{
  "hidden_size": 768,
  "vocab_size": 13729,
  "hidden_act": "tanh_gelu",
  "norm": "layernorm",
  "norm_place": "pre",
  "positions": "learned",
  "init": "normal",
  "schedule": "wsd"
}
MLP neurons of a small language model. Each row is named by its layer, matrix (up: input weights) and neuron, and shows model dimensions 288-383. Each number is 50 + 10 x the weight over its row's rms, rounded and kept within 0 to 99.
Before each neuron's rows, "fires on" lists the tokens most often at its 100 highest values on Wikipedia text that the model never trained on.

fires on: " =", ") =", " list", "otes", " or", " ==="
L2.up512:44 35 40 47 57 44 42 45 30 54 73 52 54 35 55 56 43 43 57 42 43 46 50 58 75 48 53 36 46 50 45 53 68 46 40 56 53 30 48 49 56 47 53 43 46 45 59 60 42 50 74 37 51 59 54 43 48 50 46 50 53 48 46 47 48 50 48 57 50 28 51 33 54 49 47 56 50 48 55 77 64 50 51 47 22 36 56 40 56 58 30 64 53 64 55 54

fires on: "\n\n", " There", " ", " there", " '", " we"
L2.up2365:48 42 61 33 40 37 71 32 43 42 49 45 43 43 53 48 44 33 75 73 32 59 39 62 54 38 25 52 56 49 49 53 51 45 59 54 62 30 51 41 52 57 37 58 71 55 53 62 59 28 51 59 44 72 51 59 49 68 54 49 60 41 45 28 59 37 32 46 50 56 56 49 73 53 54 55 56 42 50 46 39 38 63 57 38 55 50 39 69 39 63 47 19 41 67 55

fires on: " West", " United States", " one", "\"", " I", " East"
L2.up2686:73 45 45 29 65 49 47 36 55 65 38 51 68 55 58 37 50 51 35 45 47 41 34 43 55 34 42 50 36 40 33 50 49 74 44 54 54 61 57 61 30 45 69 57 50 68 41 78 54 33 49 42 39 49 56 50 44 64 69 62 65 62 47 58 57 39 50 58 48 63 55 42 59 67 59 52 56 49 58 41 59 46 50 54 47 71 50 26 55 48 52 48 34 62 43 41

fires on: "\"", "'", "”", "]", " –", "}"
L2.up2918:48 61 68 58 55 42 43 35 46 52 39 49 48 55 48 46 60 56 46 56 30 54 42 54 48 62 11 45 40 53 64 34 43 65 60 54 49 45 47 62 51 51 52 57 50 58 37 44 68 47 65 49 41 59 42 55 42 59 62 43 55 45 61 57 49 38 58 67 42 40 46 48 35 43 45 47 40 53 57 47 60 54 69 45 48 46 47 50 59 50 61 38 37 49 46 56

fires on: ", ", " by", " ob", " in ", " by the", " ev"
L2.up742:57 41 46 69 44 34 25 51 61 60 57 60 58 45 44 49 45 55 53 54 33 52 61 62 31 57 62 56 59 40 48 46 38 53 46 79 67 35 55 52 49 73 32 64 36 54 59 51 57 35 68 51 46 39 59 57 70 68 52 46 69 55 45 47 57 48 41 65 52 35 56 47 51 55 67 49 51 51 41 54 41 41 63 66 54 39 40 51 46 59 40 47 47 58 44 49

fires on: "019", " due to the", " about the", " of the", " after the"
L2.up1278:45 39 52 49 45 59 49 51 41 42 53 41 44 48 49 54 37 49 54 53 45 51 37 73 46 34 47 40 52 47 77 61 40 55 44 73 66 22 54 67 58 54 52 52 55 63 59 51 54 35 66 47 41 43 40 50 51 51 56 57 51 56 67 43 47 34 31 52 39 41 56 31 66 51 45 53 49 71 31 44 44 45 46 44 55 24 39 36 45 49 54 47 59 54 51 43

fires on: "ann", "|---|---|---|---|", " He also", "min", "ass", "emin"
L2.up749:53 49 49 46 66 25 52 59 61 49 59 51 46 53 41 62 57 48 57 70 52 75 44 78 60 52 35 37 55 60 40 43 42 27 49 50 51 46 61 61 56 50 48 51 52 61 50 37 39 28 65 38 45 53 46 55 57 62 52 55 41 42 54 63 48 40 54 47 66 56 54 47 40 64 52 44 67 36 39 61 46 60 50 38 61 38 47 48 68 71 58 41 26 58 43 49

fires on: " Louis", "urt", "ou", "any", " among", " between"
L2.up988:48 57 54 52 39 56 53 37 55 49 42 52 32 54 62 54 44 53 69 39 53 55 67 60 56 59 58 40 42 52 45 55 37 66 49 42 71 47 37 47 50 51 38 43 50 57 67 45 61 64 42 56 56 67 36 67 68 50 44 45 54 41 49 47 70 50 44 31 53 57 52 58 39 57 50 66 49 61 57 52 49 56 42 44 43 47 54 57 58 60 52 51 50 58 57 66

fires on: " =", "),", ") =", " professional", "otes", ") is a"
L2.up1324:51 33 43 64 55 47 47 50 38 61 54 60 45 53 63 61 40 57 30 39 44 61 61 46 48 33 35 52 63 48 41 47 56 59 41 42 53 27 42 41 50 28 74 34 45 35 51 44 53 45 70 49 42 48 30 61 60 49 46 46 46 47 51 56 62 36 41 72 39 48 42 50 57 60 48 74 57 44 31 49 62 55 62 61 49 48 53 52 46 57 41 38 51 53 39 47

fires on: " many", " number of", " several", " group of", " few", " largest"
L2.up2472:34 43 52 49 48 46 45 47 56 59 43 43 58 39 50 48 40 54 52 62 56 51 47 56 49 68 36 59 49 45 25 39 52 54 46 51 41 58 38 63 44 56 39 57 46 49 50 46 51 47 45 56 52 56 48 61 44 50 50 58 46 58 39 70 51 42 65 53 33 47 65 55 43 64 19 43 41 41 50 39 51 26 58 57 45 63 69 50 38 49 59 53 41 67 52 75

fires on: " both", "oth", "itime", " independent", "ier", " popular"
L2.up1200:52 45 62 53 35 54 44 41 59 66 52 59 54 48 48 59 28 62 47 61 54 38 44 56 44 58 62 44 35 44 40 49 48 67 51 38 70 55 46 58 42 32 50 50 47 43 54 45 57 45 61 61 62 53 35 47 40 55 50 51 54 52 44 32 59 48 50 47 68 38 50 45 54 45 38 62 50 47 49 42 61 47 57 46 67 49 51 55 70 45 41 54 50 54 59 44

fires on: "==", "== History ==", " =", "==Career==", "==F"
L2.up1495:60 49 42 54 45 55 36 49 43 59 45 71 53 50 39 52 57 51 48 60 36 41 48 64 63 47 49 57 57 51 44 56 48 59 57 38 58 50 61 47 44 29 62 39 31 34 43 42 50 58 53 53 39 48 38 59 42 49 39 48 50 36 39 50 67 51 35 73 43 40 56 53 40 38 43 73 53 51 48 53 54 39 45 52 48 63 62 50 41 51 66 49 45 55 42 60

fires on: "'", "\"", "ance", "=", " d'"
L2.up2591:59 40 62 56 56 56 47 58 44 46 42 52 52 61 63 28 65 53 53 54 34 68 36 73 64 63 44 46 42 49 40 43 50 68 45 40 64 53 47 48 49 38 56 48 44 39 37 42 47 50 62 48 41 48 34 46 42 55 47 46 47 45 60 48 70 37 45 49 44 56 29 39 46 37 41 79 61 55 52 60 65 43 61 53 54 40 41 59 54 52 56 42 34 56 57 55

fires on: "==", " ==", " ===", " =", "s=="
L2.up432:47 33 46 56 38 43 56 53 47 65 46 48 48 31 36 59 47 47 60 53 26 58 53 47 60 56 47 47 45 36 54 49 57 46 41 55 58 36 53 31 31 41 68 39 33 46 32 50 39 40 59 41 41 62 35 48 37 48 55 47 34 54 52 49 50 34 57 53 44 34 53 57 36 41 39 62 47 59 59 50 61 61 58 59 44 52 55 45 66 49 48 51 48 60 39 47

fires on: "\n", "\n\n"
L2.up823:43 52 46 67 52 39 57 48 54 50 47 53 56 55 50 71 59 57 68 68 54 60 48 56 50 52 38 42 39 33 45 64 61 48 57 53 46 54 54 54 33 53 65 25 50 58 58 66 53 49 38 43 38 64 44 42 40 52 56 53 45 47 54 52 57 46 56 51 63 39 46 36 60 60 43 54 52 42 55 40 65 64 53 44 44 54 62 49 45 51 54 62 35 60 44 58

fires on: "1", "\n\n"
L2.up1528:43 43 68 48 40 44 37 45 39 55 34 56 60 71 45 60 47 57 54 52 39 61 38 56 58 50 44 56 54 45 56 50 43 57 60 52 61 44 53 55 51 37 58 61 39 32 52 43 84 29 61 60 32 70 54 56 56 51 52 59 42 59 66 40 49 38 62 52 46 47 48 59 47 53 67 70 45 63 48 57 38 41 51 33 60 39 36 50 37 62 58 51 28 57 55 53

fires on: "\n\n", "The ", "The", " by"
L2.up837:37 49 45 50 53 34 58 54 70 54 51 60 51 55 52 40 37 45 54 38 58 56 56 57 68 59 51 34 44 36 53 36 45 43 57 55 54 47 41 55 49 52 45 61 38 37 67 56 58 64 63 42 45 55 35 44 63 65 57 66 73 69 58 58 63 42 52 72 47 30 57 50 47 60 36 47 49 48 37 51 47 54 47 65 42 39 42 54 59 53 43 59 39 61 57 59

fires on: "and", " Pet", " Pan"
L2.up1645:43 48 32 67 47 65 35 56 51 49 50 54 60 45 47 68 58 56 67 53 53 55 43 36 61 60 63 69 66 38 66 52 58 55 59 52 45 41 52 45 33 35 34 43 62 56 42 53 45 47 46 48 54 41 52 60 46 59 46 27 51 47 57 46 64 53 62 47 56 45 44 41 65 36 46 54 38 65 50 54 43 55 64 52 34 53 40 46 52 64 54 51 54 52 41 58

fires on: "\n", ": ", " No.", "ats", " / ", "\n\n"
L2.up2674:41 52 42 53 46 67 67 48 51 50 46 45 62 72 73 46 47 52 53 50 50 43 54 39 33 58 46 53 59 45 40 58 61 50 35 53 50 47 67 42 69 51 54 51 32 23 42 47 55 61 57 61 45 64 41 49 52 42 20 43 44 46 55 45 60 37 63 62 44 47 50 54 51 42 37 37 75 50 37 42 53 41 63 51 57 49 36 47 48 42 32 65 44 55 42 70

fires on: " can", "HS", " medal – third", " could", " Sch"
L2.up646:59 62 56 37 58 38 66 41 58 48 65 55 39 55 50 52 48 52 49 57 47 52 38 48 39 51 54 42 53 43 52 55 48 58 42 53 53 51 51 36 52 48 56 41 42 67 45 42 67 35 52 26 51 56 56 44 57 57 61 18 48 49 46 21 45 46 39 51 67 65 38 26 44 52 63 48 50 42 45 58 62 58 60 52 44 57 69 36 41 50 54 43 50 51 42 50

fires on: " January ", " &", "US", "EN", " Records", ","
L2.up1981:45 27 40 42 51 45 77 54 54 65 26 55 60 43 46 24 73 40 58 52 37 58 36 63 54 60 47 71 51 55 42 52 55 51 54 34 50 58 59 56 36 55 63 57 47 41 48 39 50 49 60 53 43 44 27 55 34 55 45 39 60 48 37 28 39 56 61 65 48 52 60 58 45 53 57 42 48 45 51 51 27 42 49 47 45 66 49 35 45 43 52 45 45 49 55 58

fires on: " e", " le", " ne", " wa", " z", " we"
L2.up484:58 23 32 41 58 56 38 71 66 44 50 63 40 72 45 49 65 56 55 45 48 60 27 45 48 31 51 54 57 50 53 59 41 55 49 47 46 45 60 42 58 54 58 46 30 28 48 44 40 42 54 49 31 52 48 63 38 54 59 47 47 40 55 51 38 45 57 68 51 57 63 55 34 55 48 60 51 52 45 52 34 24 61 54 51 44 43 60 52 64 65 37 54 57 56 51

fires on: " I", " one", " k", " e"
L2.up1890:54 54 58 49 73 48 66 32 60 68 37 31 52 63 67 53 50 51 39 62 56 52 45 44 46 51 38 46 65 62 49 50 53 69 51 57 49 49 44 50 42 46 56 61 43 46 58 66 68 38 42 44 44 47 48 57 52 59 34 65 66 26 57 48 73 34 45 64 53 39 51 41 32 54 60 48 61 58 50 35 49 32 71 47 51 51 43 32 59 37 36 32 56 69 53 43

fires on: "D", " =", ") =", ", D"
L2.up201:37 41 46 56 62 49 32 39 35 62 49 51 46 53 57 44 49 68 42 47 51 46 68 63 55 61 57 45 68 45 52 59 50 55 49 49 52 38 52 37 65 33 45 48 42 34 37 53 66 48 36 58 53 53 36 45 62 64 31 26 47 43 53 36 55 51 57 55 34 28 60 36 65 36 52 66 63 61 40 64 75 39 59 57 44 43 47 44 47 70 47 39 58 52 39 45

fires on: "and", " Cat", " Red", " Dog", " Day"
L2.up2082:31 39 51 53 51 49 70 51 73 53 41 33 57 59 62 67 51 54 74 56 68 63 56 45 51 59 56 51 57 54 50 56 65 56 53 55 48 43 48 48 47 43 49 37 41 44 50 59 65 41 53 45 50 39 49 53 39 52 29 64 59 39 60 56 54 51 69 58 34 42 41 32 40 43 35 60 44 49 49 37 41 38 59 41 42 45 53 57 67 65 58 60 52 58 49 61

fires on: "\n\n", "-", "″N ", "\n", ": ", "–"
L2.up1906:49 59 48 52 51 43 59 47 55 50 45 39 55 48 65 55 57 52 47 67 43 42 55 59 42 53 35 45 50 75 55 53 55 52 43 51 56 49 53 49 53 58 49 56 53 37 39 52 51 27 50 47 46 43 56 50 60 51 39 41 63 38 58 56 70 43 49 39 59 17 52 49 55 66 56 49 55 37 45 49 41 47 48 58 33 50 50 46 50 46 49 56 45 47 32 67

fires on: " =", "\n", ") =", "otes"
L2.up1858:60 32 42 52 48 43 51 57 36 54 54 56 51 59 44 37 42 48 42 47 35 53 45 71 67 58 46 53 62 56 59 50 57 62 44 54 54 48 37 37 38 50 56 48 43 22 52 75 48 40 61 41 44 47 39 58 57 62 43 43 66 47 49 34 52 33 55 48 38 48 40 47 54 32 58 73 59 62 60 58 55 35 53 46 38 42 43 52 60 49 41 51 54 55 51 51

fires on: "\n"
L2.up1520:61 37 57 69 57 58 26 34 54 68 56 40 32 60 37 54 26 45 48 62 52 70 46 54 52 43 39 53 63 46 64 59 49 55 49 58 43 60 49 68 39 55 56 43 45 53 38 53 53 43 63 40 40 43 42 32 53 62 50 60 57 54 50 58 60 41 51 43 39 41 41 52 51 49 45 50 48 51 51 58 43 42 48 62 58 56 55 31 41 61 49 51 50 49 43 47

fires on: "ass", "iss", " air", "k", "t", "-"
L2.up3048:46 62 47 64 53 49 34 44 55 41 46 49 65 44 46 40 53 63 43 61 56 49 51 54 42 68 41 57 23 37 42 42 60 64 54 48 53 47 48 58 20 58 58 31 43 39 46 60 29 47 52 38 34 57 57 69 58 61 67 30 47 52 42 63 66 50 48 41 58 38 46 31 58 37 40 43 45 53 41 73 60 56 59 51 33 49 55 32 48 51 57 43 30 61 50 44

fires on: " m", " in", " tri", "/", " e", " ne"
L2.up2351:61 44 55 53 60 61 55 76 55 54 52 75 51 58 58 55 56 49 48 60 38 58 43 50 48 52 42 46 48 47 44 61 38 55 57 62 55 36 45 51 47 63 31 37 58 55 40 35 47 31 53 43 34 57 43 53 41 58 61 36 47 50 53 48 39 32 55 62 37 54 52 45 48 50 41 57 52 43 54 48 49 65 45 48 59 54 57 61 64 50 56 31 60 48 36 62

fires on: "\n", "ag", "\n\n", " Rang"
L2.up2887:42 37 54 56 65 55 40 50 45 65 69 51 49 74 47 42 49 49 55 84 44 60 37 70 58 38 51 28 59 53 49 57 42 56 58 42 55 67 61 42 28 65 60 42 49 37 34 47 69 41 63 55 48 57 43 47 63 64 56 66 63 45 38 68 50 41 48 32 40 59 47 43 75 59 51 62 49 52 42 52 45 63 47 39 55 42 57 42 50 46 57 55 50 67 47 37

fires on: " inter", "com", " Cont", " Inter", " Com", " Mix"
L2.up2186:34 64 54 40 45 60 30 36 42 53 67 41 57 40 57 56 65 44 37 46 46 65 39 44 46 79 54 27 50 38 68 56 44 70 67 55 50 59 42 43 45 38 39 39 59 36 56 45 48 47 60 52 40 57 38 96 50 52 55 51 39 32 52 47 50 39 60 55 50 48 41 36 42 62 53 48 46 59 37 55 45 51 62 51 30 33 39 48 45 60 49 48 50 62 63 66

fires on: ", ", "."
L2.up2098:38 37 49 82 54 48 30 41 60 53 49 55 60 52 47 47 31 61 59 46 40 65 57 61 41 59 55 52 52 35 48 38 51 39 45 40 55 26 54 51 66 50 53 51 56 46 56 52 54 44 53 51 35 53 48 50 48 37 48 43 45 66 42 38 39 39 55 69 59 34 52 49 38 60 48 53 61 55 49 47 35 44 40 48 37 56 50 48 57 64 54 43 33 59 51 26

fires on: "amb", "anz", "est", " known"
L2.up2474:49 49 43 46 37 31 57 53 37 59 47 56 56 51 68 47 41 48 50 55 43 58 63 55 57 63 35 35 47 54 48 53 60 56 27 44 61 36 43 35 52 49 58 46 53 38 56 31 39 60 52 48 47 43 42 69 65 49 44 69 46 55 50 62 64 30 37 58 61 50 47 51 53 58 08 44 55 70 55 51 59 35 56 51 38 30 39 59 63 58 39 44 47 64 52 73

fires on: ": ", " / ", "ate", "ed: ", " |  |  | "
L2.up1237:45 50 37 62 56 45 52 62 38 50 44 44 39 59 56 53 46 53 52 49 41 56 53 50 57 51 44 57 42 38 43 53 49 36 46 38 56 54 58 53 61 62 56 46 38 37 40 47 43 49 51 70 49 52 52 57 48 39 35 30 54 44 45 31 69 40 73 64 48 43 64 55 42 40 51 56 59 36 48 45 55 44 59 53 34 63 55 45 50 53 32 65 43 54 57 43

fires on: ", a", " a m", ", T", "), a", "T"
L2.up2532:76 47 52 46 54 56 35 59 49 45 52 52 62 47 68 50 70 44 40 44 56 64 41 57 39 56 32 62 50 51 30 55 59 51 68 55 45 52 44 43 60 45 86 52 56 48 32 56 54 52 45 44 49 43 28 60 70 51 57 40 58 43 54 42 64 43 43 50 56 65 49 33 61 44 51 49 57 63 49 47 61 46 73 70 50 40 47 37 50 67 59 44 44 51 34 64

fires on: "ord", " Gl", " Inn", "-st", " in his", " Star"
L2.up827:51 46 53 72 44 57 40 35 39 57 52 51 65 44 61 65 55 59 43 51 33 45 58 46 40 60 70 48 50 44 31 54 58 44 55 67 68 59 37 67 45 56 53 50 30 63 40 47 62 39 53 53 47 56 34 49 58 55 55 47 60 31 56 51 67 50 45 59 43 42 62 51 53 48 42 43 49 34 48 56 54 45 54 43 54 38 43 61 58 51 58 32 54 61 41 41

fires on: " there", " There", ", there", "There", " housing", " hel"
L2.up2939:51 40 39 47 31 41 62 47 71 53 44 48 41 60 51 76 60 39 54 51 51 53 30 54 64 30 37 43 55 47 49 56 58 55 60 48 42 34 67 44 58 68 32 52 43 55 54 39 54 30 48 57 42 67 59 44 36 49 50 47 48 33 48 40 45 59 46 40 41 53 48 43 49 35 32 49 40 65 34 58 36 47 56 58 59 33 58 45 73 45 33 43 50 53 64 57

fires on: "\n", " Medal", "th", "est", "'", "umn"
L2.up2556:50 33 56 50 46 27 60 50 27 43 57 38 29 58 53 46 51 71 47 54 49 51 56 55 65 62 45 52 40 29 47 50 66 55 53 61 47 53 59 56 27 43 47 59 55 42 45 60 46 51 53 41 46 55 38 56 37 62 47 59 53 59 44 47 64 41 52 70 44 35 52 51 61 39 41 50 47 59 46 49 56 42 63 59 45 45 43 32 43 50 46 67 28 43 61 44

fires on: "\n\n", "\n"
L2.up1708:61 54 36 62 50 50 48 43 51 66 52 45 36 60 35 59 45 70 41 62 41 51 39 62 44 64 36 56 63 49 54 49 59 58 33 62 60 60 64 70 48 50 47 56 58 45 44 66 49 52 64 55 54 50 41 72 51 56 59 44 52 55 43 31 61 41 51 59 40 50 56 33 56 37 37 57 48 61 35 55 35 40 77 47 37 45 42 30 60 49 53 48 44 47 40 63

fires on: " at", " Records", " Open", " Film"
L2.up1337:63 42 55 53 65 58 49 54 51 44 33 52 46 66 50 58 31 60 58 64 44 50 67 40 40 71 50 48 37 40 58 52 42 56 30 48 56 61 59 45 43 53 51 54 60 39 38 64 65 47 62 55 48 62 55 47 49 41 51 52 49 49 37 53 59 53 59 57 33 42 55 39 40 53 56 59 42 66 36 45 38 53 43 40 35 56 41 36 50 43 54 56 56 45 55 32

fires on: "\n", "\n\n", " ===", "==="
L2.up1843:50 25 49 46 45 46 52 48 70 49 61 47 43 46 56 35 30 63 68 49 45 56 47 58 60 47 37 49 61 54 61 60 56 63 43 56 58 43 62 44 59 39 42 42 49 55 47 54 63 44 55 55 43 73 66 56 42 57 38 49 76 67 50 49 70 45 34 51 47 56 56 43 54 41 45 62 48 49 30 40 41 56 74 40 54 41 57 26 54 35 54 43 32 51 44 57

fires on: "\n"
L2.up1443:69 41 44 61 56 58 44 62 61 66 50 56 51 69 58 43 49 47 40 53 49 81 45 50 48 45 49 53 58 35 54 64 53 56 31 55 53 50 54 56 40 45 54 33 47 54 37 58 56 59 79 43 43 49 44 71 49 57 43 75 46 43 46 62 62 43 42 41 51 55 44 33 35 67 59 58 61 65 52 43 51 38 56 55 71 53 46 46 54 46 47 54 40 49 17 44

fires on: "ard", "ige", "ari", "uf", " Victoria"
L2.up2180:51 43 52 36 53 58 49 45 50 53 40 52 44 54 50 52 58 58 58 39 31 63 58 59 64 61 40 45 54 38 42 49 48 56 51 43 54 49 45 58 45 49 50 30 68 52 42 61 38 52 65 39 59 65 62 68 47 31 61 43 58 38 59 55 63 45 39 31 49 66 52 34 41 45 44 49 68 69 64 35 48 31 55 49 40 56 47 48 36 51 50 66 50 48 54 61

fires on: ");", ";", "\n\n", "\n", "×"
L2.up1959:42 44 53 45 42 53 55 59 55 59 40 54 40 54 51 46 51 50 63 60 54 62 66 49 63 54 45 51 51 39 56 66 60 45 53 60 50 37 60 62 53 44 46 35 52 37 57 52 56 45 54 58 52 71 49 56 49 42 56 43 66 56 46 39 55 36 38 52 64 45 47 71 58 37 48 54 47 37 60 39 68 50 66 44 34 43 49 48 46 40 44 52 46 47 58 59

fires on: "ation", " back", " return", " Bridge", "eway"
L2.up1015:50 38 46 59 59 49 38 41 72 41 48 57 61 50 51 64 50 45 54 52 51 44 47 63 44 37 36 39 45 41 46 42 65 49 53 46 58 43 51 58 53 57 60 55 58 45 39 48 55 53 48 50 44 55 57 47 45 46 48 33 57 63 60 55 57 50 54 45 63 55 51 47 58 59 44 50 37 50 55 44 52 39 59 51 62 45 57 43 44 52 53 60 56 54 49 41

fires on: "\n\n", " professional", "The "
L2.up2255:18 54 53 40 47 59 66 58 67 53 55 54 53 55 44 48 54 43 51 40 47 49 56 39 45 47 55 56 31 44 59 58 55 49 48 64 56 59 46 60 64 52 42 56 45 47 58 56 44 46 65 50 37 58 63 65 43 50 69 50 73 64 55 63 55 27 63 62 46 26 58 48 66 49 46 44 52 48 49 54 64 46 57 53 49 27 48 46 55 53 41 55 48 64 45 56

fires on: " Ann", " Tom", "oss", "ike", "onna", " Mark"
L2.up651:46 46 66 53 61 47 51 51 53 46 56 47 62 58 67 52 58 60 46 51 53 46 36 60 51 57 47 39 70 56 48 49 36 52 51 55 48 40 70 47 63 46 46 56 49 33 51 35 58 54 66 49 44 53 49 49 50 54 53 58 57 43 45 50 53 44 44 53 69 32 70 49 43 64 60 46 33 45 47 43 47 37 46 36 30 58 51 42 42 34 70 59 37 57 64 52

fires on: ".", "\n\n", "–", " "
L2.up2653:57 48 45 72 41 52 63 65 48 49 56 45 47 59 43 49 41 46 56 52 37 58 35 54 44 48 37 51 52 44 53 63 53 35 29 51 37 37 46 56 59 50 57 39 58 50 58 48 37 42 55 54 40 61 46 53 51 39 43 40 54 61 60 32 44 53 52 66 54 36 39 53 55 43 38 48 52 60 57 68 56 53 67 54 36 55 53 27 37 79 48 59 52 57 40 46

fires on: "\n", "\n\n"
L2.up286:53 43 48 52 57 59 45 38 44 54 45 49 51 51 48 66 55 62 50 53 51 57 66 53 51 59 37 49 43 58 55 56 55 53 59 55 61 48 67 64 38 37 42 41 44 31 41 61 66 45 53 56 38 76 41 44 38 46 56 56 51 37 42 48 64 42 64 31 33 51 51 49 51 49 51 71 54 53 35 44 52 54 55 43 39 33 57 55 59 58 47 60 36 50 41 55

fires on: " | ", "; ", " | —", "or", " League", " Republic of"
L2.up1129:36 37 50 45 54 47 83 59 44 49 65 41 48 38 60 71 45 62 63 34 45 48 58 50 65 39 36 58 52 52 69 61 44 58 42 60 46 40 44 44 51 48 47 52 54 42 42 76 51 47 55 46 38 56 45 62 37 56 49 44 60 36 69 49 67 38 45 70 64 35 51 50 64 55 56 57 51 52 43 43 47 56 51 50 42 41 47 51 66 39 54 46 43 73 27 40

fires on: "\n", "\n\n"
L2.up1694:56 42 49 72 67 44 46 51 46 58 39 53 49 45 64 70 61 46 58 62 54 44 63 50 60 50 31 52 39 58 45 60 64 55 61 57 60 50 43 55 37 54 52 53 54 66 62 69 36 42 48 39 53 56 51 50 28 52 49 53 68 45 57 67 60 58 43 52 53 32 62 42 45 70 39 58 66 45 62 48 54 60 55 55 39 59 51 26 50 55 48 60 55 51 22 49

fires on: " As", "ay", " every", " each", " Far", " Grand"
L2.up1845:43 60 53 55 41 49 49 49 47 51 36 48 44 48 44 64 48 45 33 35 57 54 47 49 45 60 49 47 65 33 68 52 40 59 43 76 45 60 44 41 38 24 45 49 61 75 72 55 50 47 51 50 49 50 50 75 43 58 34 65 68 42 49 58 58 50 44 50 48 52 53 44 45 49 50 47 47 70 69 35 56 44 57 58 47 34 46 43 50 50 45 59 59 50 52 64

fires on: " both", " between", " two", " Both", " among", "oth"
L2.up1071:55 45 43 52 36 51 52 56 54 58 40 51 44 61 56 73 44 63 43 46 55 53 66 57 39 40 50 50 37 45 35 32 40 63 47 46 62 59 53 31 54 41 46 70 40 48 46 43 70 62 43 45 50 53 41 54 54 41 57 62 47 47 61 57 49 52 41 46 54 38 60 48 47 49 37 44 36 67 40 52 56 37 62 32 55 67 55 36 54 70 47 57 39 64 50 58

fires on: "025", "026", "023", " |  |", "021", "989"
L2.up447:50 39 63 51 39 43 70 38 39 48 50 51 53 54 52 40 55 34 55 45 32 58 35 68 56 64 45 59 46 48 67 48 42 41 42 55 34 41 54 64 52 56 48 45 35 55 59 52 47 46 65 65 45 48 70 48 48 32 35 43 59 63 55 46 58 43 42 64 51 47 44 65 36 42 50 55 55 61 50 61 50 54 63 62 48 51 45 40 62 45 62 44 31 49 45 43

fires on: "025", "ya", "026", "023", "ala", "ada"
L2.up715:65 35 55 47 59 55 53 46 58 52 40 61 57 50 39 46 62 40 53 53 46 54 45 67 55 61 53 60 50 49 68 34 51 28 25 51 48 44 47 48 43 33 43 52 63 48 50 53 44 36 68 42 44 60 59 62 42 61 40 46 54 67 59 56 70 38 49 65 42 55 54 41 45 50 50 76 68 44 52 57 34 47 47 34 31 40 50 43 61 43 64 35 39 51 35 41

fires on: " both", " either", " King", " Both", " Associ", " | Name"
L2.up790:64 68 56 56 46 39 52 36 51 67 28 61 57 57 69 77 59 51 15 59 54 58 64 50 52 57 38 44 45 38 46 55 40 47 32 46 51 58 47 47 65 57 47 68 42 53 51 72 43 59 50 39 59 56 46 60 55 57 37 42 62 43 51 42 61 39 56 52 59 53 45 54 46 67 58 37 20 51 37 39 52 44 50 47 45 54 52 44 53 59 39 57 36 49 60 49

fires on: "\n\n", "===", "==", " ==="
L2.up1582:52 47 55 43 59 47 66 50 51 61 49 50 50 40 53 45 35 62 59 62 44 45 39 53 59 51 51 45 52 57 46 66 40 51 51 57 57 56 64 51 39 49 48 28 34 44 49 49 66 53 58 54 44 65 67 55 49 67 55 51 56 42 55 65 58 45 26 39 57 58 63 52 45 28 54 66 59 53 58 50 47 17 59 27 48 42 68 47 51 42 61 44 46 49 38 50

fires on: "\n\n", "\n", ")"
L2.up2877:50 41 46 56 51 47 33 53 58 52 54 53 41 47 41 58 78 55 54 71 45 64 39 52 47 52 43 47 42 48 64 57 58 62 21 53 63 43 70 65 52 44 40 45 65 40 54 24 72 42 52 45 40 69 50 47 50 41 55 47 60 43 62 41 56 29 39 62 49 43 63 48 49 42 44 75 58 76 48 59 55 46 50 40 40 53 38 43 59 68 49 59 47 51 38 51